Weights of a small transformer language model: RMSNorm before and after each block, 315M tokens.
MLP neurons of a small language model. Each row is named by its layer, matrix (gate and up: input weights; down: output weights) and neuron, and shows model dimensions 48-143. Each number is 200 + 30 x the weight over its row's rms, rounded and kept within 0 to 999. A neuron's up and down rows have the sign that makes its largest values positive.
Before each neuron's rows, "fires before" lists the tokens most often just after its 100 highest values on Wikipedia text that the model never trained on.

fires before: "19", "20", "|", " |", " |\n"
L8.gate568,277,163,206,193,222,187,153,168,241,186,179,226,151,208,205,280,194,120,225,159,165,160,236,180,181,163,252,178,232,133,202,184,198,146,161,215,157,205,287,163,138,230,193,205,168,221,217,198,198,152,207,225,214,190,240,168,218,212,161,199,216,194,201,214,236,214,219,145,280,170,248,210,187,181,246,188,263,200,193,207,220,241,199,150,219,184,201,232,194,171,162,205,188,229,188,171
L8.up568,184,225,181,178,178,159,192,195,190,174,132,168,170,208,205,168,193,261,161,145,137,212,203,224,204,188,201,258,184,219,205,184,213,183,205,259,204,256,129,184,209,204,221,218,211,171,222,180,212,169,197,190,167,259,179,156,210,146,228,249,213,274,177,237,238,184,221,247,180,203,192,182,234,146,211,206,221,218,216,224,210,219,210,236,131,182,202,166,225,160,186,186,189,222,150,160
L8.down568,185,216,269,203,169,205,181,200,238,195,229,216,208,192,218,232,181,184,195,242,173,186,191,206,195,167,166,195,189,236,129,231,181,162,184,178,167,177,216,133,201,155,222,225,207,167,178,188,196,214,208,205,222,167,185,213,177,223,124,146,151,124,203,174,166,242,181,155,168,206,250,182,166,180,190,179,162,193,209,167,182,192,188,219,159,180,207,183,230,212,176,183,180,177,184,177

fires before: " |", " in", " |\n", ")", ";", " m"
L5.gate549,184,221,251,204,243,169,230,152,199,215,199,153,179,176,179,252,208,191,138,183,182,166,171,261,177,230,173,220,183,215,223,223,162,165,208,170,234,201,117,175,196,218,195,216,218,227,228,178,176,193,154,186,210,207,180,206,165,217,196,228,192,204,206,190,219,202,213,254,193,176,174,239,232,211,213,222,169,170,212,273,214,231,227,233,212,216,154,167,237,190,235,182,245,152,214,185
L5.up549,215,224,245,210,215,243,195,156,234,217,195,160,184,158,154,260,209,177,170,137,198,206,225,275,184,220,239,235,197,228,214,226,172,164,226,171,172,164,164,200,175,251,208,208,174,164,244,239,148,170,193,190,228,206,177,195,165,219,208,209,198,255,170,215,238,224,190,213,222,188,228,251,249,179,182,198,200,187,272,182,211,226,190,194,177,275,187,193,234,198,194,209,195,155,188,201
L5.down549,206,163,204,176,196,252,193,131,218,240,229,158,220,155,266,162,176,203,237,190,176,243,242,199,182,199,220,244,266,219,214,235,186,229,193,231,155,172,197,208,173,209,204,206,145,191,179,195,205,201,232,155,219,220,237,206,203,203,150,166,195,173,193,214,219,188,198,246,191,179,218,192,202,213,238,196,217,237,215,177,187,156,215,200,169,196,196,195,200,242,158,185,137,205,211,239

fires before: " States", " Kingdom", ",", " |"
L3.gate650,160,111,167,212,234,151,191,200,133,203,178,229,208,233,169,210,137,209,165,176,202,161,186,180,214,171,209,187,205,173,227,162,199,145,119,173,222,119,214,275,219,137,197,200,200,173,206,263,188,193,207,189,229,255,230,210,211,226,162,169,176,156,214,234,221,193,194,203,237,183,170,194,191,220,188,201,223,222,234,231,238,203,161,234,204,193,241,200,213,169,181,202,201,179,153,157
L3.up650,199,248,216,204,208,214,196,259,192,219,172,183,148,141,154,139,149,219,133,203,169,240,202,220,208,244,173,170,177,176,184,189,168,224,215,200,226,176,170,194,191,215,212,239,192,203,199,208,170,162,215,206,189,191,178,221,199,214,232,196,154,216,242,218,170,177,210,192,169,240,181,179,145,113,246,196,135,172,209,213,215,184,239,197,182,175,231,213,124,213,221,165,230,222,230,163
L3.down650,243,228,184,201,296,188,206,188,232,204,162,200,214,192,193,256,185,204,222,158,215,213,174,196,196,202,233,177,216,209,203,228,220,206,178,159,181,177,181,221,171,115,147,194,153,186,181,166,200,243,212,187,225,190,222,174,231,206,185,173,212,216,173,199,182,197,196,164,245,205,188,204,201,233,210,148,291,259,236,168,199,197,183,164,273,249,183,223,266,221,202,230,190,179,178,202

fires before: " |", ";", "\n", " (", ",", " |\n"
L8.gate206,200,209,196,175,177,197,218,234,131,217,238,195,252,186,252,194,184,234,219,175,189,158,143,231,231,209,201,248,236,213,232,217,167,204,235,197,163,161,157,175,218,215,169,159,175,261,191,235,166,152,207,175,216,177,221,165,201,143,206,219,214,145,184,201,150,225,170,189,236,135,190,143,214,189,179,240,181,164,192,158,195,193,172,216,179,213,202,209,203,208,201,204,207,225,223,215
L8.up206,221,166,192,222,206,189,170,228,196,209,177,181,240,212,171,226,283,193,144,138,212,202,177,212,205,204,228,195,170,208,219,222,225,272,208,202,174,144,238,156,211,226,160,170,223,175,217,161,201,200,204,187,253,182,247,218,214,187,179,222,227,187,129,193,231,185,189,169,221,272,181,191,210,147,186,203,181,220,189,213,200,228,203,190,226,190,248,242,213,215,166,190,253,159,187,208
L8.down206,223,202,193,166,177,211,215,182,201,215,255,248,199,194,226,174,205,141,232,226,204,195,235,152,192,189,217,243,191,190,230,133,202,146,175,243,224,202,186,234,221,182,225,278,207,214,180,220,211,218,243,141,186,217,243,214,153,188,174,191,179,204,221,188,119,195,184,246,194,183,220,141,197,267,195,178,172,131,206,157,199,191,203,156,155,183,179,197,203,221,209,198,153,232,273,191

fires before: " ", " Pos", " P"
L3.gate438,192,234,167,155,205,178,224,204,215,213,179,182,207,198,221,238,179,226,218,175,258,202,178,238,175,242,181,211,189,213,222,174,174,213,158,181,126,221,166,219,159,166,217,212,236,226,225,163,238,180,188,264,172,218,171,204,260,180,168,213,155,313,223,189,214,193,203,184,212,225,181,225,212,203,267,198,244,169,189,194,201,219,205,218,220,189,253,212,173,207,227,209,251,222,198,217
L3.up438,218,196,152,229,250,142,196,188,191,215,161,209,244,195,195,141,171,164,191,187,221,170,218,246,227,259,233,249,220,228,225,232,215,209,200,247,170,209,192,197,180,181,215,229,198,176,191,172,247,200,203,246,228,194,227,207,264,168,170,219,171,170,176,214,238,247,180,235,241,230,156,177,185,159,221,122,259,142,202,218,202,173,228,199,232,174,211,203,120,167,174,183,227,215,166,163
L3.down438,225,207,204,196,184,178,169,186,184,187,221,175,191,172,216,200,217,217,222,157,213,215,201,219,168,183,195,178,156,185,238,214,153,104,201,182,182,207,209,197,166,165,168,206,232,203,204,149,220,192,227,179,113,229,188,186,201,210,183,173,176,344,214,161,214,149,226,172,171,195,179,237,228,178,229,205,228,246,175,217,228,167,160,207,187,274,184,178,214,163,207,240,249,191,210,196

fires before: "16", "15", "14", "17", "20", "13"
L8.gate463,179,169,219,173,193,224,263,129,182,182,156,195,211,276,163,172,170,253,203,179,157,211,214,172,215,239,240,182,191,203,131,189,220,254,234,184,178,215,212,160,151,179,203,161,208,246,205,161,204,247,264,203,207,181,238,241,213,209,275,244,212,131,188,171,259,199,219,209,215,257,151,178,229,201,243,165,205,199,216,198,157,169,197,202,178,126,215,253,203,204,220,255,230,189,191,192
L8.up463,189,146,230,184,175,225,277,205,195,181,191,164,154,241,147,212,164,281,266,205,164,232,210,186,171,206,204,155,180,173,180,201,197,221,189,132,232,201,207,254,188,184,188,212,189,236,195,196,180,211,231,172,198,222,240,220,211,194,208,194,218,211,178,170,232,203,170,245,237,202,195,161,230,244,246,173,260,228,181,192,206,146,235,200,175,168,239,253,208,227,207,237,189,214,171,236
L8.down463,216,194,219,203,218,220,164,206,196,236,245,163,176,214,250,223,241,283,206,217,187,212,168,140,257,175,176,206,199,189,212,288,207,163,205,176,222,169,226,171,215,234,188,179,187,164,166,217,189,172,196,123,185,273,203,210,222,178,185,153,197,180,166,263,198,280,171,171,183,227,227,196,169,196,184,195,230,204,253,220,251,165,207,233,175,227,275,197,191,222,175,180,186,193,258,252

fires before: "%", " |", " |\n", ")", "°W", "78"
L2.gate434,198,224,161,179,175,237,221,223,195,265,222,181,238,249,165,274,152,183,178,284,136,163,175,236,223,188,210,219,214,202,149,180,209,193,247,247,236,229,184,188,186,179,225,246,122,249,153,232,195,139,217,259,213,213,221,240,140,194,240,162,185,184,232,218,191,231,233,243,228,228,221,199,208,163,225,176,178,226,192,233,192,233,140,196,217,245,219,247,205,184,225,197,175,223,195,227
L2.up434,219,126,219,183,238,230,200,212,211,178,245,207,134,219,178,237,171,184,215,198,170,161,159,226,226,168,206,243,168,212,222,228,180,201,190,202,247,213,212,194,178,191,174,195,212,227,201,161,176,196,199,199,218,197,186,218,238,115,223,188,165,221,201,200,193,211,166,222,143,213,204,277,184,204,182,191,203,235,191,201,183,196,211,164,196,242,251,241,154,204,153,170,186,217,199,249
L2.down434,208,190,175,204,130,226,184,200,215,190,177,199,193,152,143,198,252,233,153,190,190,262,254,195,197,228,194,259,219,195,226,187,208,195,196,170,167,169,206,207,197,175,176,145,213,149,201,195,205,237,217,205,195,252,247,223,236,238,155,218,190,196,186,193,219,159,165,241,245,169,192,205,198,205,175,237,177,223,209,151,224,160,245,245,206,209,186,219,240,292,177,262,155,149,161,250

fires before: ";", " |", ")", " (", ",", " DVD"
L8.gate386,238,214,206,205,190,245,231,191,175,168,264,205,188,193,184,200,212,243,234,171,226,194,172,236,169,191,196,212,148,190,258,236,233,183,230,180,190,224,142,172,159,255,198,217,238,162,258,245,237,210,244,210,177,173,201,187,137,187,218,190,217,278,219,149,201,223,185,171,223,182,250,186,240,239,225,216,154,185,192,217,151,178,180,212,203,150,240,223,194,195,236,220,232,148,168,214
L8.up386,268,202,220,191,247,204,182,180,203,190,205,217,238,161,158,205,206,130,172,139,235,191,199,223,232,249,194,232,189,209,234,209,245,223,177,240,193,234,170,161,251,196,224,233,223,189,291,191,169,206,235,178,253,203,220,167,192,258,178,198,185,146,178,181,204,189,215,225,244,211,212,182,217,237,234,236,147,205,222,192,239,183,247,206,226,220,217,179,200,181,145,206,208,175,185,166
L8.down386,222,204,204,223,218,193,195,222,219,192,171,197,170,156,253,223,231,233,178,216,257,214,148,195,180,252,219,209,193,213,235,218,191,265,204,204,128,159,170,210,209,204,199,202,180,166,163,289,172,165,205,153,198,182,215,213,215,209,203,236,210,168,166,170,226,169,199,223,195,141,184,231,215,176,192,226,266,162,245,198,199,229,180,198,126,236,202,175,156,224,195,242,184,209,158,220

fires before: " ", " —"
L3.gate129,221,219,179,193,226,201,228,279,168,191,211,222,203,162,180,169,173,226,209,221,212,196,153,170,216,236,177,183,197,183,174,176,208,216,213,250,235,220,220,195,199,224,178,232,172,254,102,208,183,166,189,206,209,186,151,192,172,181,199,230,248,232,140,216,167,168,219,167,214,244,191,216,210,196,148,182,212,128,212,203,224,187,186,226,213,141,209,174,232,158,274,167,211,192,211,158
L3.up129,197,156,178,184,189,196,178,241,226,169,200,198,232,195,128,201,173,249,236,172,216,232,136,213,232,167,199,154,231,232,238,243,186,193,234,235,243,228,186,218,216,184,163,189,182,184,166,179,207,208,192,223,179,184,223,207,233,206,208,224,208,232,221,214,183,161,228,185,217,184,176,229,184,241,199,174,228,157,218,198,169,183,152,195,233,180,210,203,188,250,115,184,248,196,190,192
L3.down129,233,186,256,211,235,179,238,245,174,176,250,240,182,222,223,227,240,211,239,193,147,230,268,210,172,177,215,269,179,153,188,203,154,173,227,202,157,175,166,153,187,183,164,217,239,164,212,234,214,151,212,230,210,216,189,214,185,149,192,203,204,294,178,175,155,215,192,197,171,223,208,205,215,198,158,181,194,227,209,185,185,179,234,244,179,202,197,203,216,178,238,175,194,259,230,166

fires before: " ", " ?", " —", " Out", " Mid"
L2.gate376,210,219,163,164,252,196,230,204,216,217,171,207,174,205,198,212,207,182,264,189,193,227,225,191,221,196,185,231,226,201,215,219,199,166,155,226,217,198,212,200,215,173,190,208,220,180,194,226,176,283,148,180,165,158,173,189,213,204,257,175,164,208,186,269,241,220,180,225,233,213,149,221,174,166,242,141,195,162,227,177,240,241,200,219,222,182,196,239,194,216,165,231,196,221,157,176
L2.up376,261,201,187,200,228,235,194,184,169,213,163,207,205,195,208,243,189,182,216,228,144,228,216,149,190,255,201,173,183,135,183,213,226,162,192,219,166,201,171,167,240,217,208,196,225,168,208,216,203,190,234,207,220,186,176,163,211,260,168,174,210,149,205,177,165,219,195,223,171,200,241,176,203,182,194,187,250,124,183,227,213,196,231,212,214,255,188,201,128,245,223,233,168,159,138,239
L2.down376,190,191,212,187,202,180,230,196,206,194,232,160,204,193,192,173,200,203,205,239,249,197,199,230,242,175,209,265,175,264,196,176,175,217,198,231,211,252,151,217,184,199,227,176,202,210,190,209,222,189,176,206,183,206,192,200,202,201,203,232,206,336,210,210,229,159,196,193,220,212,140,183,212,175,226,245,213,245,180,212,245,220,170,181,186,136,172,188,234,123,155,262,225,254,265,195

fires before: " ", " /", " —"
L3.gate213,264,206,266,206,212,181,214,190,170,205,191,239,174,256,235,238,150,220,227,230,248,190,191,198,175,207,249,178,214,218,258,233,219,145,205,192,268,182,190,189,214,212,236,168,227,222,187,131,204,186,171,224,211,225,224,178,211,193,228,234,136,190,159,176,240,201,216,208,188,171,242,193,188,218,222,163,231,169,193,187,250,211,175,150,235,189,212,208,255,148,209,176,196,230,208,228
L3.up213,252,238,200,208,202,201,211,231,168,201,250,240,179,205,159,220,177,226,263,248,242,198,179,188,178,230,200,167,232,155,268,191,231,161,171,223,229,154,215,226,176,202,198,169,195,156,201,147,202,230,203,254,190,233,240,170,185,178,204,264,129,195,209,238,163,242,185,181,261,210,267,199,182,218,197,176,184,202,175,173,155,191,218,149,153,203,207,202,227,227,221,192,209,206,164,240
L3.down213,218,195,202,194,168,211,204,272,221,187,203,209,219,190,169,180,233,182,206,177,155,222,255,221,243,173,97,275,223,150,137,168,144,215,203,230,186,224,185,178,190,215,176,198,168,232,183,254,225,165,239,154,217,191,150,234,186,219,192,188,151,227,211,176,197,240,227,202,161,184,122,195,208,251,176,232,117,208,216,234,236,180,149,232,184,167,213,156,187,197,171,204,201,193,176,184

fires before: " "
L3.gate518,188,185,182,165,274,226,156,181,132,230,166,160,251,209,164,179,161,170,215,219,199,275,237,193,184,212,174,202,191,171,169,170,232,203,143,188,221,155,210,248,152,189,275,210,186,174,201,219,265,161,215,175,138,216,236,201,208,221,166,196,164,236,188,197,190,191,212,195,184,223,166,189,192,196,219,201,185,171,242,190,188,222,161,184,233,200,236,261,177,150,214,265,250,205,149,144
L3.up518,229,180,199,246,213,164,198,207,157,199,159,214,187,228,222,215,197,200,229,198,199,201,176,215,224,171,177,174,153,245,189,218,168,183,160,231,188,146,182,190,183,188,245,192,216,177,187,174,243,214,213,229,243,229,236,222,218,144,201,153,242,157,224,217,263,230,205,172,196,210,161,178,189,188,196,207,259,176,256,234,246,186,185,215,219,179,190,236,226,173,238,201,195,152,177,204
L3.down518,155,194,256,130,255,186,202,210,194,208,229,206,232,196,163,168,161,188,211,163,248,217,203,206,204,189,254,235,185,181,212,217,218,186,226,241,182,234,224,233,162,238,165,189,231,204,192,192,199,204,189,216,201,190,214,202,238,221,233,258,243,243,178,163,155,184,198,199,179,200,211,227,135,180,289,216,199,219,169,165,245,141,199,194,227,230,237,198,205,167,193,216,253,254,194,259

fires before: " ", "20", " |\n", " |\n\n", " |"
L8.gate51,242,203,174,225,184,177,206,241,236,181,176,245,270,148,189,210,148,205,206,174,187,182,230,177,248,192,225,192,202,259,200,203,226,205,141,219,190,182,156,213,241,184,182,176,207,171,198,189,259,158,236,239,135,201,201,216,200,202,155,244,187,158,200,175,207,170,149,263,166,191,197,184,152,214,181,152,191,208,213,194,196,234,243,233,179,277,182,213,242,196,192,237,164,141,185,197
L8.up51,196,172,223,232,170,158,195,134,229,213,250,258,251,216,198,200,226,191,191,170,127,238,237,178,195,227,182,182,218,256,194,145,212,179,229,204,160,221,246,166,216,225,164,190,246,217,203,176,207,202,208,195,200,226,258,228,218,219,196,200,183,176,200,119,165,246,170,185,210,190,171,174,199,160,216,194,169,232,133,204,242,218,214,147,183,220,255,211,234,207,224,229,199,129,161,210
L8.down51,147,273,210,149,188,150,227,169,211,209,185,174,225,185,198,238,180,160,180,186,269,224,121,187,191,202,175,202,251,238,218,241,226,195,173,189,228,151,234,173,189,173,197,196,190,233,225,202,133,207,231,169,258,178,186,231,170,179,148,192,213,229,166,205,205,252,208,154,157,221,201,166,204,227,195,213,202,242,231,156,199,130,197,228,197,193,225,225,212,224,227,235,188,201,241,180

fires before: "19", "20", "18", "17"
L2.gate290,195,160,229,183,169,191,183,183,234,231,213,204,202,207,202,211,185,154,236,181,209,171,217,226,194,142,222,191,225,216,197,180,198,184,220,180,207,198,210,184,175,202,148,171,136,138,228,151,197,260,222,190,188,249,180,136,174,188,162,205,160,176,149,175,154,162,219,205,179,236,207,176,221,188,195,262,196,225,145,224,206,155,214,149,158,202,199,225,240,225,186,193,242,183,184,189
L2.up290,201,166,161,184,187,201,170,199,193,219,200,239,209,236,222,192,174,138,199,200,198,151,192,206,204,129,248,161,177,208,221,171,193,157,200,171,209,221,227,142,182,200,131,174,197,146,189,177,214,236,245,216,181,238,212,180,189,225,246,204,210,183,227,204,190,138,191,181,208,214,176,204,201,158,209,269,217,197,182,192,214,151,208,227,168,208,212,245,241,215,240,235,178,195,131,189
L2.down290,196,216,194,238,171,222,172,202,187,161,170,187,246,167,147,253,227,224,176,187,194,254,221,138,191,205,193,211,164,198,202,201,191,209,240,203,188,160,208,165,244,264,217,232,237,255,159,199,187,164,190,145,153,203,211,232,229,188,166,163,176,165,216,193,195,266,189,205,181,247,212,216,215,266,169,158,187,190,224,229,224,248,202,177,218,230,186,183,202,204,200,220,223,238,219,260

fires before: " |", "–", ".", ",", " |\n"
L3.gate686,187,223,193,191,205,186,212,215,141,234,161,255,198,186,153,181,196,199,193,200,164,164,187,270,203,167,105,184,195,159,217,252,163,194,254,167,184,193,189,154,158,195,222,191,247,154,219,180,183,190,134,152,251,246,137,164,187,200,220,178,241,213,185,180,200,179,176,186,182,233,218,208,208,163,219,183,167,175,183,165,234,224,193,227,231,222,183,216,198,142,230,229,223,196,153,186
L3.up686,196,185,204,194,223,184,224,215,176,261,254,220,233,177,187,185,180,226,275,180,200,130,209,199,206,144,192,173,207,195,166,198,196,272,239,184,174,216,176,135,199,191,189,222,235,195,191,139,192,163,139,182,227,202,179,177,229,200,223,180,206,178,206,181,218,173,190,195,191,232,202,214,237,187,242,170,181,164,193,178,218,217,194,202,195,203,174,230,207,182,185,195,232,192,178,218
L3.down686,214,188,269,184,205,236,182,199,267,206,232,149,183,182,210,223,174,190,195,195,221,267,203,194,221,213,289,230,204,214,207,174,225,181,162,212,209,186,177,228,228,169,195,189,162,191,147,276,201,185,218,211,171,170,237,209,195,195,154,236,223,248,197,207,178,275,209,196,231,182,168,159,212,221,220,203,233,224,161,198,202,210,256,159,136,171,217,223,185,177,208,172,180,224,248,203

fires before: " |", ".", "+"
L3.gate274,225,202,213,144,183,250,265,212,219,199,232,235,227,247,131,197,169,215,198,214,162,182,163,186,166,179,193,188,186,236,197,189,166,202,210,246,184,218,216,183,188,229,181,171,180,174,212,264,176,183,170,211,210,216,152,186,223,255,152,219,202,144,257,211,229,212,200,203,195,183,200,188,191,176,186,209,203,180,221,209,208,184,148,238,190,181,174,182,195,189,215,198,170,155,207,198
L3.up274,231,169,197,212,160,202,215,212,176,198,144,230,213,220,185,151,193,204,148,237,196,242,188,244,215,188,246,177,216,205,175,213,203,170,164,281,272,172,195,201,219,204,194,174,173,171,173,213,243,235,189,233,218,173,158,199,218,173,186,205,167,217,229,150,205,193,215,211,207,210,207,149,161,157,293,219,218,227,175,228,211,253,169,234,206,208,165,198,183,191,168,225,223,189,169,240
L3.down274,149,245,236,198,216,182,197,193,251,165,221,166,211,170,164,243,210,213,219,211,221,186,218,173,239,216,201,223,140,230,175,217,224,223,255,208,158,181,207,184,171,210,174,234,155,199,184,150,184,200,271,171,217,205,251,253,201,180,214,121,236,180,151,187,189,206,157,191,177,210,230,226,238,219,126,213,213,232,230,166,142,170,203,159,160,211,204,225,191,173,196,227,203,239,186,149

fires before: " was", " is", " has", " were", "ab"
L3.gate819,183,177,224,173,168,194,234,214,183,262,190,233,214,160,253,240,166,183,216,208,189,179,221,152,247,238,197,192,184,193,197,163,178,172,189,190,206,151,155,223,182,152,200,199,199,172,171,165,248,184,180,218,187,208,203,204,233,219,219,192,180,194,197,163,205,164,191,182,226,226,197,189,187,248,159,194,193,198,180,222,229,210,253,189,248,217,205,194,179,167,228,183,191,194,208,166
L3.up819,227,209,207,212,201,193,167,237,220,211,223,233,219,181,169,235,144,195,231,194,218,216,183,215,225,214,231,198,161,291,214,203,208,201,228,235,176,226,205,194,188,254,237,188,223,249,214,228,148,163,252,156,193,189,231,208,173,215,223,171,179,152,168,190,218,208,220,273,167,173,186,193,187,167,200,177,215,210,173,235,239,174,256,186,201,212,203,218,209,250,180,243,200,177,199,230
L3.down819,135,154,206,187,198,211,210,205,190,170,171,164,195,196,221,191,205,202,177,172,183,206,216,183,195,180,166,228,224,171,169,246,220,185,193,167,172,170,186,190,236,187,166,198,189,169,185,153,180,194,167,212,214,170,218,241,224,182,169,235,191,201,223,245,173,154,183,159,234,195,162,209,203,244,169,247,184,230,224,254,248,258,159,193,169,209,208,179,186,171,189,241,234,201,195,184

fires before: " ", " April", " September", " March", " November"
L8.gate771,184,238,164,215,182,226,175,232,211,184,202,207,214,207,206,233,179,217,188,198,190,204,217,196,232,195,221,190,175,178,185,232,181,207,200,237,208,167,146,116,206,135,220,189,198,169,268,228,256,211,167,196,163,207,204,220,262,133,202,204,194,183,204,188,256,192,188,193,155,247,200,181,181,155,186,245,214,160,177,185,211,215,167,216,181,206,149,193,188,139,219,166,179,186,214,164
L8.up771,217,191,141,256,232,235,200,182,189,174,172,180,165,207,179,234,201,212,206,227,196,199,252,179,241,234,228,168,213,228,216,252,272,160,183,242,214,199,203,189,225,182,210,217,208,282,243,144,235,216,195,213,230,221,208,204,195,177,201,279,207,291,191,181,172,187,181,232,177,215,174,234,204,208,198,250,218,193,154,284,211,213,167,260,174,189,195,202,176,143,200,175,218,169,217,221
L8.down771,146,171,242,232,224,188,166,218,200,216,256,233,199,199,157,173,209,213,207,212,198,244,231,182,225,171,161,196,217,206,220,198,166,163,173,157,195,207,208,174,240,206,237,229,232,213,252,195,169,211,202,221,220,164,175,196,244,117,232,173,178,351,222,212,199,212,211,257,122,209,249,232,191,188,226,203,163,194,207,190,213,205,228,201,150,202,225,167,237,209,232,175,209,207,234,193

fires before: " "
L5.gate297,153,215,174,162,246,270,167,197,203,173,220,134,211,149,200,225,151,220,210,205,213,240,176,215,158,151,172,186,189,192,221,180,192,222,186,210,166,185,220,152,256,192,150,161,199,208,183,183,186,192,174,243,212,212,214,142,218,222,196,221,194,277,228,181,173,249,171,155,185,207,182,152,161,152,179,222,207,198,233,167,200,235,214,207,161,210,284,203,176,176,204,193,209,222,207,177
L5.up297,206,124,166,255,169,194,171,140,226,182,181,179,205,222,233,209,187,246,196,177,171,236,185,185,148,172,174,197,186,198,159,238,167,165,194,269,188,228,240,199,182,187,216,263,170,193,179,213,213,256,209,156,219,138,198,199,235,180,164,181,194,164,152,200,173,147,202,198,203,234,173,214,206,152,154,114,154,177,174,184,234,232,201,223,201,215,228,186,166,175,185,196,218,253,151,208
L5.down297,198,265,164,187,251,244,229,190,204,214,198,187,166,202,187,173,214,218,209,220,230,215,240,177,166,214,220,157,225,186,178,226,173,213,251,180,138,201,137,247,225,222,171,175,211,215,204,173,199,188,140,164,189,238,209,196,201,248,201,207,233,255,174,183,228,228,204,203,179,204,159,202,194,207,277,268,186,192,157,249,247,179,160,132,224,166,220,198,239,221,223,252,238,196,221,239

fires before: " "
L3.gate582,256,221,152,162,247,207,251,200,211,190,257,224,199,218,213,161,186,224,219,204,163,166,228,265,201,189,249,226,256,190,217,178,202,245,210,218,185,163,159,201,217,171,237,244,203,259,232,195,178,205,175,202,238,208,244,171,216,159,200,225,170,256,162,193,196,233,183,131,197,186,186,204,226,140,235,203,244,206,198,208,217,187,187,160,166,228,202,141,249,169,234,187,226,227,210,167
L3.up582,180,183,162,210,191,194,259,218,208,214,211,236,173,224,141,208,104,192,183,189,204,172,198,202,194,208,199,208,220,209,217,248,259,146,227,199,229,238,173,200,201,201,233,243,183,163,195,186,167,231,200,151,197,201,223,228,184,225,139,213,191,182,158,231,238,213,196,190,176,167,230,199,199,173,275,196,151,166,188,201,232,228,117,184,224,152,174,191,195,146,177,213,235,182,255,206
L3.down582,212,195,223,191,208,241,147,197,179,221,199,214,167,187,242,194,280,239,198,230,195,189,247,209,219,192,149,235,226,231,154,205,127,239,220,158,229,147,203,192,214,195,223,189,219,215,214,230,223,230,242,240,258,207,184,195,210,139,202,243,189,232,200,133,228,190,209,189,214,198,203,194,207,198,168,189,251,223,268,219,166,153,197,165,191,208,187,181,218,203,171,162,189,204,185,250

fires before: "0", "9", "6", "8", "5", "1"
L8.gate670,188,214,160,161,195,174,214,205,176,186,137,256,218,209,251,262,141,238,171,154,179,262,200,218,208,213,220,211,235,264,194,218,242,183,203,210,185,173,180,178,204,138,217,175,257,192,228,171,182,208,156,210,192,213,224,199,211,260,185,169,209,189,181,166,159,195,219,202,246,239,166,200,217,177,159,202,194,225,270,214,213,222,203,220,210,141,167,202,162,187,195,224,201,218,189,189
L8.up670,201,176,215,180,199,181,239,205,224,191,199,263,231,157,182,215,158,162,218,230,191,222,227,209,266,243,178,240,235,191,197,219,232,208,215,188,181,208,158,203,145,169,193,138,235,216,228,200,204,177,147,243,146,229,179,137,198,227,191,209,164,225,182,177,167,193,236,191,176,197,192,204,186,223,175,210,208,146,262,228,188,201,199,182,214,148,168,188,171,173,173,154,195,233,187,220
L8.down670,173,213,199,224,180,233,201,254,194,218,160,267,220,174,234,264,221,196,172,205,157,254,193,218,195,186,189,230,214,216,202,206,179,217,197,213,222,192,191,210,217,195,214,148,221,199,190,186,205,199,224,177,164,204,204,206,176,177,196,211,202,236,237,202,228,215,192,256,217,200,211,265,207,194,197,189,277,196,192,163,229,168,229,194,164,194,189,158,209,214,260,219,217,259,257,174

fires before: " |", " /", "}", " |\n", " and"
L3.gate740,243,181,244,199,182,216,120,202,242,209,247,236,188,186,169,225,212,179,183,152,205,171,177,224,208,183,181,204,166,262,187,208,193,203,216,190,250,173,166,142,222,203,203,206,192,193,215,268,235,257,169,214,201,192,180,205,177,182,197,198,230,195,184,188,253,205,221,219,192,221,245,157,183,185,176,223,202,237,153,233,232,143,165,188,210,189,188,251,238,195,246,185,198,222,140,167
L3.up740,243,215,232,218,166,234,145,226,189,182,238,271,195,199,162,229,253,200,206,208,227,205,145,227,200,216,156,186,202,238,175,223,174,190,196,219,247,167,126,189,198,208,182,238,192,190,216,261,267,208,172,183,199,167,213,224,165,197,244,219,202,209,197,198,251,199,179,222,159,180,205,125,231,161,135,219,231,270,184,211,194,165,182,188,214,238,165,248,273,195,258,182,165,226,133,205
L3.down740,188,167,178,234,198,146,219,179,192,187,195,191,238,194,225,151,204,175,253,260,198,249,238,208,241,264,213,182,231,178,183,220,183,188,139,226,164,212,208,215,195,180,226,262,211,177,186,185,193,149,196,185,221,184,173,191,204,162,216,148,161,250,213,223,111,193,189,224,167,204,154,231,194,224,237,164,201,198,196,187,140,204,248,225,217,193,183,190,165,205,153,209,188,189,235,257